config.toml
vocab_size = 10092
norm_eps = 1e-06
attn_scale = 0.125
bias = "qkv"
tie_word_embeddings = true
parallel_block = false
init_std_qkv = 0.0204
learning_rate = 0.000389
beta1 = 0.9
final_lr_fraction = 0.0
max_steps = 9018
dataset = "wikipedia_en"
MLP neurons of a small language model. Each row is named by its layer, matrix (down: output weights) and neuron, and shows model dimensions 496-559. Each number is 50 + 15 x the weight over its row's rms, rounded and kept within 0 to 99.
After each neuron's rows, "raises" lists the tokens whose logits its output raises most directly, leaving later layers aside.

L10.down1888:45 76 42 48 50 52 50 43 89 65 55 71 35 69 65 46 48 64 58 42 43 54 59 59 61 66 60 47 47 36 38 53 48 49 99 58 38 37 57 65 67 55 44 69 70 36 54 37 24 52 19 50 47 26 28 38 50 20 51 69 22 74 71 57
raises: " at", " in", " by", " against", " with"

L10.down526:49 54 42 54 43 59 49 23 56 62 38 56 62 64 52 42 42 46 82 47 35 53 53 46 56 47 32 49 40 27 66 33 56 27 68 38 62 28 52 46 56 55 58 19 46 61 40 40 60 28 33 59 28 47 57 33 30 57 46 46 49 35 69 64
raises: " that", ":", " as", " they", " victory"

L10.down1935:32 48 66 64 46 53 41 58 69 31 53 69 52 54 51 51 60 61 48 28 60 62 72 39 37 58 58 63 43 44 43 61 72 53 99 45 40 43 64 55 72 49 50 47 64 56 44 67 39 44 33 63 52 56 57 58 42 36 62 69 61 55 52 45
raises: " about", " -", " –", " around", " +"

L10.down2278:44 38 71 19 21 41 39 50 33 40 57 51 49 70 35 25 49 42 77 48 59 38 80 54 43 19 18 24 45 24 62 85 68 46 67 41 53 46 36 51 31 44 30 17 26 55 20 65 31 43 51 47 48 37 70 85 54 60 63 44 48 61 47 39
raises: " commander", " minister", " chief", " Minister", " director"

L10.down99:70 57 56 76 45 56 57 54 71 61 40 47 54 55 53 27 33 65 32 56 56 50 51 52 54 49 70 45 56 28 66 68 56 22 40 77 52 41 43 45 47 49 38 47 45 63 64 35 35 50 79 71 38 33 72 59 68 50 50 43 51 81 32 68
raises: " to", "-to", "to", " To", "ite"

L10.down1673:45 49 68 40 59 34 19 63 59 53 48 57 41 42 73 42 38 51 61 66 59 57 45 57 38 65 34 48 56 31 53 73 45 78 66 39 82 54 57 41 65 51 54 60 72 56 56 66 22 74 50 24 69 08 22 57 60 40 45 80 37 24 37 47
raises: " two", " three", " several", " four", " five"

L10.down2326:53 34 52 52 43 55 36 35 86 41 54 65 35 31 64 62 61 35 37 29 60 31 72 52 41 55 49 51 60 42 55 39 54 61 51 75 35 36 51 37 57 48 70 36 97 54 63 42 53 26 46 75 67 60 49 38 53 52 45 52 54 43 39 63
raises: " B", " J", " V", " Q", " GF"

L10.down583:61 53 57 58 48 51 61 50 68 33 68 47 70 42 10 61 50 42 45 64 66 48 74 62 70 62 38 68 59 40 39 71 49 59 60 46 51 20 42 61 53 41 55 37 62 69 90 51 48 47 41 66 27 53 50 44 44 59 59 71 54 31 33 70
raises: " BJP", " Krish", " Chand", " Hindi", " Raj"

L10.down500:72 28 31 50 51 60 50 43 46 46 51 38 72 63 39 86 58 43 52 58 38 55 50 15 40 28 63 45 72 42 44 39 55 39 50 33 48 50 42 48 77 38 47 15 18 75 61 44 23 40 54 52 34 47 78 34 41 45 55 56 71 32 55 72
raises: " that", " why", " whether", " what", " said"